python train.py --d_model=160 --d_mlp=320 --norm_place="pre" --norm_eps=1e-06 --positions="rope" --attn_scale=0.177 --parallel_block=true --init_std_up=0.0245 --grad_clip=2.0 --decay_fraction=1.0 --seq_len=1024 --dataset="wikipedia_en"
MLP neurons of a small language model. Each row is named by its layer, matrix (gate and up: input weights; down: output weights) and neuron, and shows model dimensions 0-159. Each number is 128 + 24 x the weight over its row's rms, rounded and kept within 0 to 255. Numbers have three digits each. A neuron's up and down rows have the sign that makes its largest values positive.
After each neuron's rows, "fires after" lists the tokens most often just before its 100 highest values on Wikipedia text that the model never trained on.

L6.gate197:177155142113097125153190132167149159122164171160126100153083139151155146137107141143123156194101112147166121097081130110102128113114139113135126131154128145139130139125114167099144164126120116157144141128108130108078165162120126138091161097175143140110134170123103095107091116157129106107095125105113119132104125121106148113084162122130066138109125102118115136145186120161133129120133144134113139119111113089155096101116148149113101142102124144139151087157134129122129163142123102
L6.up197:150112156131133138114105180141143149134143094105097135114100153123113125149131116137108096119174123141106142162100109087150187104101198103127105155117156176136098154113140132104110160140062108124126150133121159100107107144139126114185130118158115121089108128153142156134141126154148158162119166154151143134121135074150127101149136134144145136110087127099127130122116105114128108143138145156155148120110129149130120126081139096116136067131155116149114166130101132122065164102128141
L6.down197:078146126112135137163148083149132111137145148168118102129124110166110136103141148149153145140168103142137119161126153125128101137135146113128131123134110119113170123175159133148160142126102089114113116119130109120138114127152173122154136138115129154116096149135143123142145111094129159155147098129112101098132113132140153131132156081078078112138148111147129112192120134142116140127098149119154140097162103120146121166152134137107116112191076108167130061123104136189101173097168106
fires after: "c", "e", " r", "re", " res", "ear"

L6.gate192:115154128067120127154165157115159107181126136146154109156105126123153137112117087146135153114153176144141159090081123138127116136145124120123119129143096127091154126115128130127119144132104137148123178114157126129108116173081123139154150101143137135152131116201153130140094101101154102113121184129137170125122139122068168145127173114152107109126145108120075109148127107146124123096179079105126137129130113101174150155146138161120138138164124122134159149122111144145109126108096102
L6.up192:097137104162131081175119096111110138157113094120152147146139116116138118082128109123120120163130121148147134143103141154096126068146129101158127084139185122147106173113146088146099137126129129118092116143126122096091151137129146120146102135121176135155109145144115106112107115126133155122119100144170110078107121104090143189163106142128156146139101154139118089088100147134115095107100109082166130147113098130109137139145132121140131071153122136162177102104106144126092132120121155
L6.down192:123147150136148132176073104143131147132135116098096108109127142119133117140098114121183127089153144110102118123138070145167172163120124088132102142092171167124080113143098124064138146143122166135143141148153137164155127136134114120095129137114143158111131134153180099156146130099146129152139148135129110124133082147128140127111109105136108102103140090117132134130086129140097131131147140091139160123089124159098127123131123151129120121145121148121118145123102137059133051117133076
fires after: " c", "e", "ec", "re", " Cent", " e"

L6.gate118:130069107147083155114150134161150141162124162103109124104109131107059155126114122154119087136099142176124126124145151148114123084179139156129116117134146151121145122115141159142121118130138154125144133148140122156129111159138154101124117118105135137142160167117117117107115122143118130100158101100115116123085107147087164146194143148084107148092139149112123138130111124114160116138102155149146099171107097125162120111120129185061089137151127157147149155163108138121126075129121129
L6.up118:145090105117112146104142128193099107119171118149167132096133172090136082143105124127116124144130082150133082126158120133117098185123129107108117144134109099093144113160132118161100116148127140157140160093094132112142163101107127133118104115136094133120141188081144107096126148144135184105134139161087130111123131113129140104126149105093153164135115140138147136134119166119105118148109197097133121118112120095137111116136146167136111133143156146135131118171127183108125130103120085
L6.down118:122119121178141160182124099096144119135146142090111121081139101103120129147092137110086139142161134135115092159129120108121135122076161151138159137163116115141160146145123135146095111121070124149178128110120123117068110119120129125121109134156115151130148169107132122133091136095136126176086131169141150148125123126114132149144127101107148110086154162132112068113140089157150106107141178152124137084164133145095146154147113136138167121125109131080164138128165105115146117126150142
fires after: " f", " c", "T", "}", ")\n"

L6.gate171:155128117104126152125107123171085137137114134115129087138086153151155119137175155149110114088116115131104156158112118132115117089113129095129117103150149171130099127169167114131135185129131116152154138107104170146100136078102111105159161113131125108103131140138061136136118113140103135127131140148093152159122127121161133152168128144131115097096094159114110125147127108150111104151156093149124082144157112127118152115130124199088100129151132127148136155125119124160118187157174149
L6.up171:121154104134152168118117114149074152124124161166144122109129119146115158144136167159134114109163124156089153140153145123118100095125085135113101103148140120075162095131125114111121154115096149151169109120149116092101115146092069133156141159110127148119120100126109148168121151159097121123134079114122118171096125109125085124138130129126108134124115142152098135134123083142166124152117097128107119105137186149174132108097106138147135116166133118129128173073141080129185120117140133
L6.down171:138125123102144111118155135126120089143133115125126119120117131166143126167113123156148107176113138083140173160144134156143111138123108110124129126155131115110128147106137150097156145112173090106145121157122170144127130175179090116097152118106105162096183150120112124131109142123122107149170148149102159158112107139097116113086131117145153116096131121136113167099125116138094094153144119149101119145109110111118123175134123089083179170099115165142168083143138157140092087157127084
fires after: " ", ".", " ."

L6.gate140:128133112154115132118112146156136130114123124145093174137096104116122135154095136118074111103148122088159091131134144116118140114140159114126177118184111125140109075097147121132108155125086113149118115148101097089120101189115141070099126117099089165115139096118134119130117130099145103133139106146140116157099135162111128114125157131120101122149123139096123185125157154115168108101088105138143159073115162140093123118132096139149108157126114105128122149093161192157123138125154113
L6.up140:123097134130096155140147134133126138148101130157105113141105159161161096143090147137166110157155182107153133139138153141117099102127123117115158143110103096171084186109133128124099136117075112147135101099142107121118150159151156124123126110106198181093127105070131100127092125068125107104133121161138152138111157100100139147105172136136149124185140130116153122102144145132128097112120144136105154151125157132166122155157137122152161088131143151158137125123094142130147144121137126
L6.down140:125171161117169143107126104167138134144161129136143123144107109125140107160137128140130130096110098149123130139071160130103162110144122123158105109117153158100117132132148112198124103104122125136151091184095153105154147162124169134079129148121082123106081128082163147132139165164157126159109091127122094121125101130118170062135134129143103101138151162127149134099123140135142146128137118136138157132140088139143122124139094140163152127128113119171162130105123148139173104100147088
fires after: " y", " S", " Y", "ge", " s", " j"

L9.gate234:084150103101132101145158106140101164125121129153122177115103119143110121135151135152140126122140088122153144113107156098114081154140137151101119110101102095160170116122128122140142143115163183150104154161095168146153194088132128152126105149138110152175146089119125132159092151156099142146152123094160090121136148145160196102149127116088136128140171134125114117113137107137120093129126150153140153119093109089143109119150132144112164117141137126148163116125113104117099140077134104
L9.up234:142120065099154106122137128103166126139124116147161112133107135155136129116121124114131159129128108096146174095115120076118112108166171083133133122127087160125115098130108131128174135075100114143100088136130105127130146110107143142129106086104107146084094136144151164073145111144110158121122149137126128129109161172116140144130149106108126136095142104125136139139139071148175136141130144118066083122130143141113093104146119125101089129174145137098176120156100095110123137121110092
L9.down234:095109170123117116124158091160142101152127129099181107154134135128095092132159134131099130130116130145124123076139139161153131169116151125139141163122105101131127121108151149109147121105137121098111157167109158161112116079127112145124145106152113160112183131090180108112129174133156138118210142094153104134121150130112187116147099125148081142149159103086129112141144133154136149091128076122150099106139108125141112111115111139113130138120151107133078147125107098109152146135108116
fires after: " A", " B", " M", " L", " R"

L9.gate318:156159103093096159114187127138108118140099143115139136075103102150115116116148152128123099105131133164148146086098157087097095106119102117116165147144100140108117122126142145123152167098116114132149148110133149159081107128099105144151136112132124119124128119142077122104106111145118136148144123099122136098101150135137102112118092131094143114085119127147162116156121155126147144094156147117158091200178111159147125088135124148112091113161143131120154105157115059118129167119108146
L9.up318:122149133108163139127137111110165152091115133094142133103059113141122117127153120116148116067150128107129115136072117133159092090122111118071107165110136108111119095124143105116145138094148101137106138167127133171114102145120112123181137111095132123142085103134112145138159116087150082153130138105154121180116133131120150146149136142128105090149120109139154100099096166133142136120151129151118149126123120118165069136127138130096177177117117116120149124057132120149143114138131099
L9.down318:120114137119112114156131088142123141120106143165143123111100147139113119154104156118128102140105183099154088120097092152133120143085135109094137131134136157135093107167135124129135150164174113146132146131101095143116155173177079154142146176143116138109125138167105145132122127084113131131179175133114130145097148117152131125128105151138127085118141105147167121144095171118141108099093142094139117153157131180094125116159131141153142131141140130111175129160093121097148070109129085
fires after: " ", " s", "7", " f"

L7.gate36:107142099138133094116125103134160129158149132146104107125093128073132135126094113095103137116113164117140100128085145135152089130101143107092105144159143130109156133126139134037126127097115170109161154109151155138114142143097133144110125145119161163153159127133143083121149144138110093134091139144123160159129122098091146090154155094126145096130123110110136123152155152141114174086166184106140147145160149148118142100117091146118162098121129114145140131153131161121141118110069147
L7.up36:168149113161148161125097106136086094138131094149114107140095126092124113126122133111190085115115111087118097125075158110125141131133155084097123143152159117194180102092139123105136134124113136172129161143131172157096119150104156143096170125144131113106114134104157116157122113142098138131097087130111141143129114079113137099105137130139116146101135099124136137130112106117085082126149148130106129147074134158141135120097096136127104135131128159159109174077121135121133149108134137
L7.down36:140165113109160106128110092099169077165184104145079126122145145145135152154157153108139117122161127093082079119108126137140118111109124111162151107138116161137167127108110114126096128083161139125161108159147113125122138139127153104126139098093135156138199126157142115103123151158112133113104127166119108158109106138097126105142144142119148111081149107088139113135104141117127124146156136114134125114117083167136157164108144182121096140151144156157159154123126137127105082101164141
fires after: " in", " |", ",", " of", ":", " under"

L8.gate101:106134083105099106111108124116161116169120161128171153129111131159108120105129139125143137119128176178161131095115146101177132089155137136102119114156101129130144137126094100118122151146126174112147125097093114117152102142146098152111094129128156142105131101108123074138102113163139105160110147100147087129158126157123110140093089101150145152102094128088131110126095164125110110121127123169136086114087061114131131164103150130117136146154140176111147097112129078125115147135098111
L8.up101:177102133147094111124111119127100085078140119156149146119170112106121165134130159146124122136167122082107152121152115167122154114110105129084121110133159136140111149113120134156134153105117145170113091101119119125142129137156170152123097143137112120122174103177115135108135126143115116151154114140171105138120137202144119168119151107144131169130141103112201119129128117172178202158127110126126103144120113141109153113128155137131163132114152112123143099142115137161114086144117120
L8.down101:137108090091114094114127113121166122102093123175132173161145140157145105120107120131147151099097187084123099171164106123100127130122136148112122129118138110124096178136112129098083131155101124145101149146147127144129137169148161107144141139112120140144137122150087135130134114089149111097142113178189102116133145171130158129135107147143162139178146114091163105151156149128168080115097134124104115136155114123164124116139151089124143133159139142148124108118148132080146149169101132
fires after: " F", " w", " m", " W", "w"

L6.gate121:157134121188127067154106130093159105142126130101119148129107142093132147103139133107082126150132118130137158114115098138117108157126094125150126075138105124174106156172145117117148147122139086154124102147143097114092101133094157098118097115109149160122098148093119121146149118143075146130126129152104167139141114115162139137103112133114117182151122115126117124146149145118096127107131141112141164110108130145086156122184123113181133091128068174126104133136130106170176139109114118
L6.up121:150121138137133131086131107101129115154154120165140119130147149088138172099123150113136138144138123136158132163093120150112143156126084113170130149122172123124100096129125138133123105123146168163166126082090089153144167124173105134134132096167156138138142134164138089111128148110112150128080107109100104108183125173152096160135157122155134132123131129104134125142116116102129148134110064166125150140109123152139135123095131126166130104107058169115100152120139117159180112136101145
L6.down121:138165120181097154139114138126138088119099104123111172128119105051151111104137116171108106105126126094101118106138122114139121156087132124096111097131118151161137136094139100157149142118090125121146116140122098151143093107135157095131088140137092163131147077121153120125127150160157098126158138136131135174132108129109183092097086128144160114093147142139106100140174147150101117099139124073118146157124151098138107124170147138104109127126129144104144137121166098133150098134155158
fires after: " M", " Th", " m", " T", " N"

L6.gate78:108086150163151128168143129141147139094089114114102138137109113129124145104129120135157087144126151143127128161175120150100103127167126124098096135121121159076164127134115134088104152158115132163099178119070103114157091131125137119089093143133178161145090127101101166143129114136175108111113145130145161129127102121112129098136138112112114125116150104113128129172136160139127144147127139111153074151070069156107101155144113120098092114123112109151125121107084127138156107116112120
L6.up78:182082153135097144108113089156135085126131090141148092075116094123107110135135129158117170123124134111104153069116144123157057137131136109103084113155096138119073079143126132126144147089144125143084123127121146169131120160112104115127110173138125132133128132121126184139121161110121128156125099105147104138105106116176128103091143130136138143142124138113139104120130130148105110111150149142113129093148120109128180181143114147159128110121163143118090178116153151137113125141153118
L6.down78:083145063137167123133147146095122152172089169116148102111115111112099153135104131121183113125109101117115111104148083146132158125128116118133113132097139113145160141121099140151143124127114186107144159152128115186115159141133111185120148116134160126129113124172137115132168127106101124130115111140133120125112147145137123138138116137135124150128135125099110130128163117126137156180112151106167111123143137088124099153093102126128150158132150124111121195123116097091140038093108111
fires after: ".", " f", "^{"

L2.gate214:094137127107094121158098140155150113126105149081100118085105136163110151111094131148138140105148111129151145158134173127130118070122178139114152112123081139150125104122114152124110145140074112131082111102140114137113162114118134123157150090145137167115125113074118109146127131118159082172129126114123148140135115128115115155119091101129142139147112105130126148120154153121102134141176100121176125109133155096105081132162156132107124158111110114182091108173122116140127146145113200
L2.up214:118121136126121132106119099153145095128155122121127170112128125106108141127141109150129139118135142135126109133154172123125162140132096166154136131107079114138115096194139165114118128119132109145105129172086138153141150102118088129108114095142112126121125113117136070140150157112175122176153138148100147149162121166174084165122155143141134133120146168159108082160126116144138115125171086172136151099157189085096142080119129093131111126170157141150125128133138129143146147149163106
L2.down214:169106113117148148138088171107119123171077173145120157107084113110098129120114127167146175117147142116134140184125133142120094174151130141138156125146153160122108144111126134175121150136104127108158161087124126098108136121141136121159153140109100113141098122126105114113101092143128117146152130071119094134202168133134111096123140099144128149126159109144140130118145142126120157154096151124084115148141137109127091132120134145116134193144102161142106147124134129172079125092126160
fires after: " cl", " P", " S", " Cl", " f", " pl"

L2.gate169:157116137110133081108110158143151176095152166101125159112128107112119128170170147111101100126121096169112093147070133153088128079109114098143138112153129165128130131128114130112175124128134168138143108117143137135143114110102146099114099151146157104081114093113120151145173140088115155126128144133117154099134133132096120125112126109089141129106154131125124115116116122116122197139137120091120134144094119172150123145088128150150110115137167137177077133142099097158185135103142123
L2.up169:140118127102113046110173145137124146127146147128150155123132123093111109110146151137108130135118068159111095139074151153087122091089094154129170096141129145142140120135107146116161140144131142170133093082150129120155104123122124117100088116124132118108116092097135142169136199100099127122093147132097133123152175133123108172098119124132150132124132129112120104122089098112133150132120094132122114118096134137125095150098123165113128152117141136181092142149082140118133149143170100
L2.down169:131144138149175136177176088169109151132082111183126105128094128115110111108132130163132141125151155083125117126139121122165141148102127148098163134142136100109108147136131133146127159129139115125106112101094122111128096181150114146187139127142122127166126114123130141150101112131141127121141126118086126141118129111154094088114096141162085142137117135141164114126123116096126142087117157132155042129131136114072129185150120107126188142141093134094137143146155129138105089139139116
fires after: " |", " ", " (", "."

L6.gate217:126146123113135137146111110128140152089073117128129115149098072061166147147119142149158128132132167113129086145105137100170151147112144120117107111125131086106198116151132092135152124121062162121119137129070152158146115130159106156082130119173109134162159149135128131119149151105110159120173112116083124090124150164133119115140105065131126122127092140118106143114122129151117118134120161122140086139103109149123140114096135118087135111105137134144102117145121098098146110104152134
L6.up217:109111125136149139106084108117133111117111141141126129113154146117081101107138150182132078089133155078104119106150105116097158097122152128097125129136150111117123172105113123164135124126163119122113095119121128124153123068103091135127172154123093126086114120130084127108125132078101109101157137106114131149141099146077150131148114183100131135127130059096152140157138101151148148147144131144094146137129106087170106141161146133129155135140125128143119156136156105104059133136123124
L6.down217:150129128117099128102179126108192111137161135143118139058077126127128088131111161148139160142134122162119126101132172132119115154145124153181128134120104125116112134117111123114145105125108153159108155112123109134123141131114163106089114101097162106167147177127166126097166110174165089126114135160160124124149151109171122137125170120113125116087102128127156091144115118094135159142146108138112107123140112122070102134108125130148123137153111126155136102115093142155114183133124074
fires after: " |", ",", " of", " the", ";", " by"

L6.gate125:120155121123123116121127107114160125139113152154164112159105138126146098143100137120102111124171115150101137164180120122136104107120128119132182111144163078152148131175096128137117102139104136118143103138096135055123156118142125103071134152116147147162125112083104144119136153110135135154155133118121161143125138158145125103118141094137141105148136137106141121098145109118106110105114172122082123108095146181131141122144119094139130104158125080115129114137192139146125077060137082
L6.up125:067119122127095137144130092129095130159115103157101117105134124160125164117123141071104132168130135163143168140119144087149186096120135158119154148141083135088154136131135142126146126153126121127149096130121129119090140141124119134110167120099096105118104082088070122133113112113072150105088108087098093106132143120119152174162173129167102093126158138153154104096134156100130091125130129141113107102123098114121092104142143142101123114120125126104174141117138116121143114125103149
L6.down125:119092107136146151132119134132143082122165145129101078157115147143133113151133095139053110114135115127111149146148131137077119096139122121144123127131082133127131118151154129077132097131176119141142117106126131140112127116149153146135088119116104130134107142150131135117115145135133093156156100174130159109095173112124134109081157147148200112166146112132103125172152134123086111161145144102122108119144116130046137106142154088159136103146082158121115144111140133140125096146154168
fires after: " A", " a", " Y", " y", "il"

L6.gate108:113138119113108111120144109173102147125106148142153107144166105104132137116113115143153110131162075176131147104131156155109107139149098102119108130155153114102175098096127157122162128136143169080145172104156136118169179152165153152114128180129115118132123122168124123155156139179170111121154100128096111120128091137108141175130157076177144124117146108129092103147134128130143122108130129159103124105160110154146088113099143141179134129167136134117137140107093122135152134123130168
L6.up108:128108121152119101142148133145132129120110113103150080151112144121125118119102096133136082117136080163114103098141129080103137138095098107142114122141144080094144138121147140138124104123130108129129107095115153147085121124134200090101117178183092151101132131134105117120127136123136155110086130128114105133138139161129210127118115117152124125117144129084125097131105115119134111073160160166119107165133120159134146148121138152139181095135091095145094139155100125107130090166123100
L6.down108:124162173124128123182106121164169142135152116147109128100070151107171114099117149090095133126125127136121109085120125125126110170122166133123105128092089173162155141129106164117140091107125139143104145156081103086116121125100161095110129099120139110117178095114132115118117113144149135118162127134144164131095124125099118124136082170129132088178119149119116133093162134102127132097097091114126116144135125077085110145174129153099105129144166123120115171115125103117125098124141123
fires after: " T", " t", " ", "T", " U", "um"

L6.gate259:163119139166070098110089117122131135115156104163148120079148107116124175143174147128126120131103131125117088130136105139133078136157127122113132102122121125147076154158140101100156125116154105074169135106134100092092164134155113118127087131141082105095183121078129127134106144146126152115165148131107106143101137172122111105149101147133126131129132148078107138139139105133132139112119123089092137136160138129140148104155139142119161192114127107116110110133140153193123132148138134
L6.up259:104111126190143115147118130151080146119083104137166135111155104171097139089169112086124102115154135130129097137137138126088183167099115175131162118158143127113161144113172162079122148168131127114116105127132102168112104109124111104143133109149114164169108123134112111118135142126155091124121148123129088152136137119137119144166135133104111161128165106135157117148134152112102117086131117088118107123099150122174117087094105111103135124115109130178147078131137088137119136139146102
L6.down259:096115112083128135127106166117148084124151157117098131174131105134136122180123110104124143139107114096157110105130092147122151157125135137072052122131115136122123134097155119148132145121108135135128121123145081101115073108127147139121105139103122103103158127149139160113169117133154125143086119122112119155116121148139118117078160139113108052138130116144145097141121121079128132089089170108104132157161177142121090141120132100157095131099121119156129159144083125141140096121160112
fires after: "R", "S", "H", "T", " US", "P"

L8.gate288:165114143056147156092120133109100159136115146179113132122117111144129149139113147129082088113104156120163141122131134094133123167091088137105047135184164077127122144141141097149153080140129169155121106108128105144096147153116127106081134155116099108140124118131129108138089127121124129156149140080094129103143169128172140121124134149110136122117165139116093137141124099148116175138147114143130098159115136087160146165123119109117144100143119124136107107129087123125124141112123111
L8.up288:113122091134113160122074125112147063133189164138108135168165088100125154144121110167110122139128134072129144099139141110143151161138129127152129144100139143144156115125080130161138102121113143123098120138095147137146150169146165117119178135141144122158092130133138109127132158118134099150116117138097111131146130104115068156148125133163157107122137127101113118185125132125124132082157103152143120149141153139155114123138107123173126151098086133144178097150110132137122153088142185
L8.down288:111104103119148093128182156107110154144178095136117115099131144118115130093147055124128101110150139119132104141130146166128142099159137148143158105114121143086172095119138130129095189108117127081116168136144159075108154152118116107159129132118161162152143157146143080126146098147130115138107155151107129138144086150131160137162138121144105152136142112111128134081129089108096133146141074094128136135114109108112116115138123106129078135133107148153118119130077131148175133154148121
fires after: " |", "-", ";"

L8.gate28:132110139149131132145162089141140131108145191171143117128139093075151132122105142069091140099108151122142130145121156116117129141198172144127119158107132145136121119097080136140144128110117108126085095136131131137186141119143173170120148115102107141161130184129139138117129116127078085112158119160107096125116145143132114122106128083170115122136105096114098124140104162121149124133130150144108119151146151169158139137168123154149135095153138135143103151143125118128186173123121129
L8.up28:113131144107158116105100188149116204107167163098129147143145149108117145142112145132094129106083073133109110131119137128095162154137098144118099146131164108160101123114133124143132165135143105131121123075134142138119135129160131113119079170148097067115165135100117116099111147130121097111132125091120128144140116154074108118103118133147102144117117135116118146124112183166153106173140119113140110138102125092116117111125107124125123149095059108115162114148111106117147165100105130
L8.down28:146132123146120114144116101126128144144154160122166096103104105143155085158125135112146098107045107116118110097113099107121123114106104143125152115089155139123128116182115115146167127109096092153129060134135116145103096147086185130138141094155135128130170156164135126142140120120117130107136111110167134122151114137064121116169168105106108127113115142131072141125128124119124101108114149139099118140162143086161180131125136157119148094118142139109142106094142103098125149122138091
fires after: " ", "s", " R", " The"

L6.gate12:145085066137117116171149203101115132140126150139103107104123137144123153146161148153200102103128084126128128150137105102143176143135131170106152140100132141107098128143132140096131115094169141126116129119055093157130142139136132152122114170144122088107146178133108129113119135158132109112128141107112136118109127092137145099152134140082120134090123117147116171128116134128116150136149119146097127103105099137134128115138097124132152121172103122116127112105136152137104136141063186
L6.up12:134124115071102119146145176099091137072109144137048156133145097146129153095145106131112114150097089142151169105147125149134141170163133164119089139135112126143082150139122154081127141137136112175127139109118124127122097149126131139089105126135118118145119111151163133174143159154139111122156138131126106111150096129117115099113123127083112123108102134083109133140115124146129132153134080177126088170117112130096133111141135172136132149146105110153162158142094155105087145145139159
L6.down12:143134126126160101163104121137113128111099168127103124110093117112121084117151101094124148146153126150120125160161115129170163155086139141114149134139116130129155104154153159140110166096112111131137126148131139122134100058150091135149146118157051151149141130131105089151115082116074099093080125125088121119120118116122159110159152152096126147122161145142156102123142143105148126134083121123129111152137086093126149137121118172119107141108113123132097150130094110129160080096094164
fires after: " st", " St", " pl", " T", " r", "R"

L7.gate231:142104144163142092123108107141126105152147123105135126138137120122122126087061104102140117109147171137137126067130135099088122140146126112125113092122138108138145119119128146108090086116140151092129148132167111149130116114153135162168111132134105170148140112131103113179127113118133154127117124145117094118148132137124096084115163068096149102136188186086094108095165145130144111097094112160100135127136155118147104090128102182142091113165137135152130147143126125104124160123133093
L7.up231:128147140131179133115127091148178154129122093167124144115157177119151108129109109113104120138147146110128147104134106151104146127122075176116075133126167105123145096133138104114147109142111108129089173107143091135094098128122108128133069131149104140121143131158124124134114117107134107079114113124140101147134147140176126144126143094126137105171179110158157111132140119102164112160109085145125112168174117103131112162113096170148123134138132123128115174192091143117128144129150101
L7.down231:114112144111131129190135193161140077125096118129157123092142113130121132100090108101124131121113142106106134108149128073142160121132099111114166147168168125142123102119144127114140150129158120148129118122183114156144155143146135136088159161107119129139155129119121124132125128129103124126164147138128168100088164134142100125123140109094133113086142162127121108125135150118129162136168141127087167060147103082105117095143171130144165107125112112132163063133141151145095085116122128
fires after: " t", " T", "P"

L8.gate106:073139122143105148121125134124158076114127084149136104121152116148127133170147176106078140138137127133129131113134155087126107092097134139120102136162087106137108104121114111108147135121155145150114141161140138135117116176120102144129103159144164107094144142074093134170103134116141113116116135106118163119151102132118178110104133133101124123092115160115107133123112098158138147150122152125073116091135132126113184109140112157184123122145146099075128107076077109090133160116121147
L8.up106:156100152127119138115163143112175111125150125113129099146130094137130090205104143121090140094124115137125137141108172136111122096058137153108135128089110152128109131118097100121121149165069128124111113175112105139134156136165140160077175125128141142139094141143109105080101102123104131149162169128119110151132104126131117108128163114117121160107111135084143132160109148130137128145133080103140112132059111130113143118148126155169100121117097109123119092143157117124107155137139102
L8.down106:091155124165142088121160152119114117150103105134105166140101167158144165079086128139151126150157122096135145144078164140108118112098102142160138162181129112113149130119102115188116129142160171098139154142094127133141143116125093156089151103115134168145146090156118152124144145133119084135129148130142124137123125157119141162123109133125107135152158104119124137202164136131157101097110145120133119140126135095114180153163137114145100126114141169118138123082086133150121114124157151
fires after: " W", " w", " V", " H", " t", " B"

L6.gate34:116083123126116124149123087129136160134108141104115155133102151130181150148119120123148117141164120158136142089132143070163129162160148150145136108118121106186135107166134184116134109114133118149151159135131115156118139132112146134108160150115150219133113160144119132126121164080095147150113086125147104050131149095130110123131155106140142159107128097127084125109151119141138109165143123143105094103133161127125123097089121140128095112146101155146130112108129091140144154142162123
L6.up34:141122151125111093114145107083157136156217164112142156142144138166080105132140113086129113105152149119126181140106156106149100095117138128126105081079134098132140127124112095132150134100132122167088135137115135123155136122066100109154114109113101167176109103138114068093143124117158170139121114146118207125143135131146141153169120131150138141100125144132131132141144124134136157148122137105142122102158144108159095116109136098170132111123136126155138148136119131135117110148117115
L6.down34:121146141177130146079127078147164120161142120104118119134106121108071127125147107109157106149112121123097144108132159148171140090134147113130203129118164140134110145101135113112113131103140135151160083126127112119130111114173099131129162108152099169147116146113120111162152084144107135134113140165131103121133160127121144116139095114131158107133130066125121128130130086148104132103101123105148111141129092137095151108135147148173139146124094084122117091183166124147130083098097093
fires after: " B", " M", "ot", " T", " P", " m"

L7.gate178:102094139068143132121133131131120137143135182149116162111108148108126093137111126112147141113140113142107152126118132113150141128152149087159144143113111139116150150155144127122109155141138141129162114101128168153147099135153140124128096161094117119114111119108127115168086111094146145154111122133163135093114170143136127088149126153150158100093166165075142139127090140125053143164121163169139129175104104124120126124150084089195157131139148144166178130127118145141129134158097146
L7.up178:124103138114115107137131171118125171116152145112119138140187171160147119130139173131115119136118112098103157146103145136127131154160115128146142119116150092130120116178151159150146153148140168165109188135136136135174137120155135097110154104109112093103106103141139111147109139128100185119124141135123164143125157158179124112122103138134142152167132160131111100162090114167105179147135134139108112149108134100144121119118076118133092099099166102103142072073117114142106105140129142
L7.down178:113092125164144117138133106093079145141156119130163136098139128114170134098131117133151128131164125108066104112138099097133161158129107120091117148100138113153119169168129155148127161122126125084107113110120092095121090111144062138101139138113149106143157158127079114135140134087145099137126101166130174117118138117096181107146113100127149137114100161098115126093126098144127147161139167135116134138095131114087110153158117116100174128108123139104133121105076118132098148131098087
fires after: " R", " r", " A", " M", "R"

L8.gate293:157093098134162130153143114158135084127140131155131118141103134116088172129134130126138121101096123117139095133119112093105142128121099169118068128109131121112102105156152122101127132148102149103163115129077147113151123121117120147135151177127163138098136103155140127101101105143179125161113143106108099138138187132087117104143108122138130146184132116126101162171120136107079164189152095109148111167160103136132128085087160107161128142146124161108129130169161125120124134134146146
L8.up293:168118131101084133116116117136124143100117161119125075179146161095111135148149144136140149108140134110150100113120116154138157154112145124086067151081147066096113119116110099116124155156138135113154132105107147128168110120131115181151108116172182103161111120137112133073100107091138131118152105121159125126184164126121104099141137150163119124168143142111119134155139132133085158142146134106114114128145129113112149113097158151115134128112111105097145162124155087141153164154155139
L8.down293:158148161109151086111150145102167061118141105116121118159132148114107186118164163077108135155100147126130117147126111121152151122105175146111115126078137149116121126128164099134156135092160123102136128140118117138161118140139117100114140120143116139167111114151166098082100123140122104147151142111137127141121140098102153109160107099081201171122121114104081145151148149125099127110147124155136115121116087143115126109089100091113140162153101116151172137135156151102132113135119150
fires after: " o", " S", " T", " W", " O"

L8.gate219:104108108140145116106084108136113175104152132124115125122065136136138118094150074121119119123123139160086120147096099143143130144138166140134137106097137137130103081117156138107154106105154147172136109167199178108119186130126178109112132170111108165158123111117118105095086132144125150145116104121172120104132092150172111118141092124133142115136135103143145098130126099152117138124122107127119142123161127137112092109113138113112111125159102129174138150101104193137120091106133124
L8.up219:116158141142101088111151098136152162108148135135132148128089103118097118134164122095155133102135137144165134122130139152078121115108145115161112137092128134161156104111130113118175121101124133125126108155111140156139155113122175149109076142168123147070150115162140141116123153103116153124103108127127138145112096118124159105124110164102114132157105103112140101135152141146097118162118115152127102109164152139120121163093113090169199141123075150143172122175073092139160109119125150
L8.down219:107101121135143121130132124111094126141093105126150136138142136094136115137120135136131120117145175147141124075160129166142096162147166144112141106155135114102093161119152162113115129133076107137101130104167123152142118127126137135119155147123141146138147086089149171102090132170121121166115159087097109147138118098147131129116123162124133152101138122103107130097112146194119102122121157092148127162122098085147088089108069145095133129139124076145129114119121119098140052109144164
fires after: " P", " t", " ", " st", " p", "it"